Weights of a small transformer language model.
Architecture: RMSNorm before each block, rotary positions, no biases in attention or MLP, tied embeddings.
MLP neurons of a small language model. Each row is named by its layer, matrix (down: output weights) and neuron, and shows model dimensions 32-159. Each number is 500 + 40 x the weight over its row's rms, rounded and kept within 0 to 999. Numbers have three digits each. A neuron's up and down rows have the sign that makes its largest values positive.
After each neuron's rows, "fires before" lists the tokens most often just after its 100 highest values on Wikipedia text that the model never trained on.

L7.down419:512437545536488438459475520537520656528494479498499428464476525437551530545426526535558473445517486485501578518455513484475476543407504525495496498507447500551554534531468506441533480501455502556541449531521478468534436556456517434571564487485519532536536568540532532505449489545472461478505466515514541429489538504448506561522506406516568429499507515481564499447519426560508528413533
fires before: "= ", "Career ", "=="

L11.down929:447557528616539468454485516492530580415511498484452502488492488521493493419496472537463532520477518495545548522558443545566514486491496501502501469467524560535416456495454519419458559514432566484536455579528546568488502535448574497482495525425512477437500464486537463465486461506538534464533473448472522517558462493525500463519546500451565472494545538450474515468504512564526481438518
fires before: "s ", "t ", "an"

L6.down307:449445520552544529562433445458518520494568517583459430554521550494532570499518503583491502550461556505518515466491473536522513533519526493484519544453536437477509489497535486543459501543465519506499482476498586557492457512478499448480470527463487481446528553411436524518489498582561452514489498450521466566479517435478461545498518441509469466520490422492515530497422521543511551492486
fires before: "of "

L11.down431:470494479533542495461509595537519501523546490514448514504518479492527574500548496407527584483504457512530503506475501580430433540521533483438499526461494490535504527456511471498442502527537520444398500520490506510497510492442481489563479503511523531450525544479523465491533433490553561450555498485512437519507495478469589500531479551555492459487456515455411393500517512503477435396468
fires before: "es ", "s ", "ts ", "es", "ed ", "ns "

L2.down638:498551531482529490462475559493506525518535490481544513373521522506476510461489498481541542543568506495524507475523472543538579533469480485531540493498513524485538481498468424469506495513522478429577493499474487514484491546477442509588520510492501526534532496499506481490508468446518523483434489512443555466518439575494505436542505459487401528489443504550470520478534508484495522463492
fires before: "of ", "in ", "from "

L4.down952:546524454676457487526521462504462499500548518500482513456480484511483482509568531486495529468489539499528508497527510492509477541523523503486582441532471505470466478524444463537497498552427507501522497499472502598520502500540490504510628514445513534495458448499454526506543478505564417470491491553482525483596532615510530572515468529510514493522560537498507520461475486549467485417448
fires before: "\n", ", ", ".", ". ", "\n\n"

L7.down873:466467558529462521455491449490506484526538471567509553460510506511456492507454494410477523533543462528510476461542507551451589441515490440572524495485548388506494487483539524514477500496485499432518467415492543501515454469527486464466470470446511461542499494520524475504552448505519514467577434500485535503510429468534510546511574525522501449472492542471499514498501511425508499417497
fires before: "| ", "|"

L7.down462:431459416441425520559429501462554518453473499526424545467473477493496550472499533474469495495570434541507549507483512489492433455518480567471595471502502510509518551473532480459440496456521533586428460374518456541513516489505483600516477505521490454498505469524516499568494449566441558520485520494491533463524517496404501530508426574495487512485530554545487533507509406440540487536468
fires before: "| ", "; ", "|"

L4.down96:480511553492519585486504485547488547528498457495429465534540483513483497532498403455449500520543503597457469505446506489533485497414486415428453520485476531499483540465564493456500498492457450513569566474498488479502539506465497490535494503478538466515561439516502537517470494500489505557454506491443462458423474511496417523527464506448433479506440527560502447448460475499576470465487
fires before: "ell", "201", "202", "li", "of ", "200"

L5.down421:487493453528496562548517457489490522531570559438513522508458517449480486497536500462543558550478441486485488515436505535479507571519498524558470525530489475533581556526443435567533521513489572476561460474482544471497491475436487557486506524525495495527543460526446466477449571514470492504414472524478518562491514545397535562439517484587541442502472487464542560491528530538473453450527
fires before: "==", "of ", "that "

L3.down982:529509485516438525565543426557510510459477484515524453476452434492501514570550451522468504489563457429495501494515445388531511527481473502538503476482449486555447463485530500530535494539451482474535496521566500459517512489513482501487509450459554497400507504460484468478499414597451582492498520467520465524478517459479467512523538497482411496511524524477526494467458522523445536537522
fires before: "the ", "a "

L11.down670:511550531477466494478478486531499586467468507523545439526511466486566465548452510510535460577471490494561461561491462462467577508468464508506519536579466473473516485478553452572480521459436533419549486510531503474453511465551512560487497518543458484544501498477507411520597452518534515476461518475448460489511542488515522553479579506519427512567406482473421510466471529601514501482466
fires before: "that ", "\"", "to ", "he ", "the "

L6.down258:510491484483549463555555543474449583450572419525571447550508537481476510513518501505489548366449488506448411564445540575416462479435466531497526506465540498475497449428546493509484491525529508540412446498444513482557533519453498478497489473462509542586498528464577480500530517530505514538540494469452501531485537526444483465523528528518477466496546513524507514457522459493419459512446
fires before: ", ", "-", "–", ".", "s ", "th "

L11.down95:533529528540456455510470411536475489480448446536515490429495526463452483645497482539494544551545486490471522512475537537523486508489474586523591503524558454506509411513500538529495472457462424511500493586531468532474540512576499466426501435542487497474478571528498506552563492420475507494481453486502489421490550521444448512467516493526518570541538409465502519524586517463515376524497
fires before: "0", "1 ", "0 ", "1", "2 ", "4 "

L2.down140:519637453553487459468488553510573484500573575561468470546489506564593583527547482482434505554477519402495492497572598521512465548495506451509516552524509543460514505516536517533545512575543489504399580456525487480462479434461489485506532457482570611492456449479463502478492511557505503494469549547553538597542535521514457497450517516524468496509497509523481549446569487476477518554541
fires before: "-", "by", "en"

L11.down498:542492432496511523583514517496444509545481495525479502456502492530501502516569415536433452478499469505460469544502518502618556484472532486483466476522443473546459517464550470476486412519487453467469533497411430527474495571494486531461540530529536527512426478470502499468542498467495513557458467449463471453551539454464470509499523512481463569475470500500536568461479543497499502529515
fires before: ", "

L7.down617:546435491525527539485488443495459438536496504569487546480480464519502494464512433509507469460498522528422558532478555454476502530520493424462479499494493394515496522509417480535468457421403498533554544545463528499480522525561489530416466549520507545496506442558553535440512586500463462482518434464459539493550501523508460494634460547492471533545479493556406517459466509466392530472595
fires before: "| ", "; ", "-", "the ", "–"

L11.down482:473455456578568503530458478496564557518579511557532541510546519566556472489551503531475506498545476521526495486508517476616515519542468416503522546504457481628537428453416469454488507528461544513480508488503499497484458528444511495514463564452467460504530477410564481523526530594567451456496473431483566553489545502509515500502497482495496517496491563480545515502428532567484438522424
fires before: "of ", "that ", "th "

L6.down686:503471522511540443478489456482450605474447440432497509487514493469541550541468506487533438539521582430486466564470490459526447459555524519455486505521541517472515525520509440515476474477478407532545478592493487534462508530460453470461534510511557500484415559534543477496529480482530460593512424462461434469501530475574512470563513527463554395468538540522575497456465548598480454494566
fires before: "he ", "the ", "she ", "it ", "they "

L11.down979:520473499507613495427535509537471458521494538513513515497543433529497436515421506469538460473505532534518556534557518420439529520482513525560574482497572478479556457464485455500484535434486525441522521544484512573510507466495424469565490528551516480409509493553510579499488466517513552499469568423523525508438509505462486463478525516506472606490532469561475584498521535441448491555490
fires before: ", ", ".", ". "

L11.down99:527466525525496539503481532438483451509516508465475477475480474576529514442485515480482490479540462547539489534536563480523498464454492590486484524482470539465467504537539461458486505515515503461438515398491520501493457537595522413480475545470471467552489489438484442413460557397510514504482534528489467439540487466482528458508558519473572474529516475459453468452503476539454435476494
fires before: "| ", "|---|---|---|---|---|", "|---|---|---|---|---|---|", "|---|---|---|---|", "; ", "s"

L5.down942:456443403461545485532461449437503476533519518582453522524432496480516456454466529430480523460543462447519513495458459508503531537523535479580554482546485511472517477545489545493458549457482478522521540447488581477498572535477488473534507512501497470392510503507521499495521470537507409553566487482521457569556476455495466446551526478485447474477453466522484495479533506483535570520480
fires before: "of ", "and "

L2.down405:515500499448569499494565512504534464509536409490513469509488559546495550516488435546419507553527466513500486510523462500425482472503497523498508462528478492386482527500479491475479525493493472491537539495490452481511448494527498534519456464498510469457442428489590431452503510490576543536485472537407469478502470461477417463513442582565418519425426436523446506511471498529522505489456
fires before: "to ", "\n\n", "\n", ", ", "ough "

L6.down624:459543512547517566502537509558468510472536563532483451491481551567541533547523446529524492519540484495530495536479568364517489554565449491508515481477519528532488492528585495401465602439519459458454536463498570523456531538479470504503521517444553468496435412480443503506518463540554493468474428483498519495473511513488443462504476480510480486472533442521459528499497495479473430473575
fires before: ", ", ". ", "–", "."

L2.down416:448563493533473506435479534507514524591502528450415504501592495549506477566550451516507507530533474576458492518501454509512536480559530499527537453522557576514492521557502465509494443458459512499479554528553539429496520524456442535531531497487471558530560539398462571443494486460535508503569507422525558524532505525515450562499504566524509502457531446425541517460560473539486410468509
fires before: ", ", ". ", "'", ".", "w", "("

L11.down622:507471438469557487503459440454489521435480504474480506481475518492552461532480491571488547494466493479510502448488460485438532459418525428531495511501566499446477496466457453412478497428583524512507487558530514508530510552489475507456506595446531560475545538490549512562527474531492508475440472510579507473467496479489491511501533575559464487445521444531507560448488472520521564543570
fires before: ", ", "that ", "he "

L4.down488:516460496557487464490502542540475564586511499507422569494478383465450550454488515554625525415495498507540485499502497420477512546489450485570502491443540585524437528586520462492509507416472512482554508551507461408481525468495460524518467545437549385425474602539544500449467478572473366549471508521472470515470491493521475498497481442526514531551528510481504505476485491508573496438534
fires before: "===", "=== ", "==", "== ", "| ", "===="

L11.down24:521554517479445503460543454518527489469485465554494545549463462504575463471444551446503449500493478508503475526542606394426543540478496481473472504521565480536607509545587554463482471539500543543462548482506524410514489513490532448491567440451473524517489504501521494520412505543533553452403461519432497479489469464482500468500498535509472537463453529522458457615492568482520488482533
fires before: "\n\n", ", ", ". ", ".", "\n", "), "

L6.down117:488447458507524455525520428587562446482503490484471492457436489509480473543492537546529477573541506539527534508518550577499552501494478565475475547514512496530493518516490542419441527479534588536514476447460520500443450502525585543494521448421471570455486519502499495495514405474506556465486527521491523474497509437438525477409492409593548580470449523531444459519507475480528559524510
fires before: "% ", "| ", ") ", "|", "; "

L11.down846:440509557474514595509540416482478450532504545545447564546520450496450463487540533497489500552499500527462546465429502635480479492550517537543453550444491490477507479499498498454499506506496549475429502487503536484531511524502489460456472426508571546462510585520505416535493479548460524487534519513482507557436474492499399502577571424512565504503474514437520431480517512504516593552456
fires before: "| ", "0"

L2.down358:460485480557535521600439469505465544465419559514550576371409476553452446472535467527563563527459528515477490462422482574544515449493472495469506598522506481479485552490459496511469474443542510515480521551536462482405471530565530494457487500494544448459502484513537476487463480475439495462511505522472500465537455499536492417521547523574501533457485498430507504500422495569450478548433
fires before: ", ", ". ", ".", "==", "2", "ence"

L4.down533:513396528563484488433514437545460431502529482508528484534564508484582472566561561538472496540470478455439498472539471490515511527533507517520577480441390475575402463449516492480546484515523477551506456510445444408456437512444511462477486460471500481522526488458575506484536489571453514458533448446474527458487451553564555515529469521450475431481537545521514436489474575497497511514471
fires before: "\n", "not ", "\n\n", "History"

L6.down32:502440521564491546564498447531534494517491520490493462463457493457586451514534472545411523462505524517524523537508413547438462520538458549502481516448457533436457453521449447536503432548435499554507490497485542451524599493494473531595515491501517478506514486569569466480524498506530498479504412502483513575539499572517519541474504492535517565470457452503508556485475415542484492583506
fires before: "\n\n", "A"

L11.down961:522548409458437573423474547527472540520523534495469492462486519493440523516448465516520545488481537523512458477447497485523531522486468457494454552507537478460515477536513536449437517512471496500584490515549521495499495505504493540428476446460535500508488507527421529542471506485477477481531519511533498562487446487502471431556483483503526568484510512466478500465489549520489507541500
fires before: "(", "–", "| ", "– ", "of "

L4.down675:535528452527486521502548476516559593474581557498498461532537547481565554463505558446448433467553623494538506489531482503483477496518538463537496482512552433474486520483509499558514570537510509452501572498506464516499512447526470454507503538467472541431540501416541534529481503520568574487497499510538403497518500475495504482515508507483443462545516512516497498523460484413482511404538
fires before: ", ", "ed ", ". ", "ed", ") ", "ation "

L3.down440:487512479488538434498545565525518449488489458505514490505472525500528506514514447501499474503512497442484494563575521434504475518466427472494599459492599497510524560505512425496513476531506556509418592492452538494551502534484494509527481545543462525461541565498481558465488518485500447521451513524472532451441495450435478579482499581451497513501453476494514486561529487484519523484527
fires before: ", ", ". ", ".", "its ", "dy "

L11.down548:531418461551518534526454465506498464512513451475507495487536535514500494456514568511466579523498460514510529526618501519562426545551539591545458532479496478535490480489471493468481471507477518547542485540545518514478565531475490499479461446533492533493529543544529504379516519483477524482470495514413552555479494517495485522463498481522591551464485421506499524537582495498480435481499
fires before: "0", "0 ", "| ", "1", "k "

L11.down717:500571562412519448511504491624468507511479517492426515435474508513502469539518551484477536496503509466469464470468488412497486581540501487439438509532429495460550547496487518475449513474470589541419461545428494549449524504510455436407570559512483502434477517571510478502509490432543482420504496481504572527548447442480518620529545572502504485564557523515524515538525504539485446439535
fires before: "ing ", "es ", "ed ", "ed", "ting ", "e "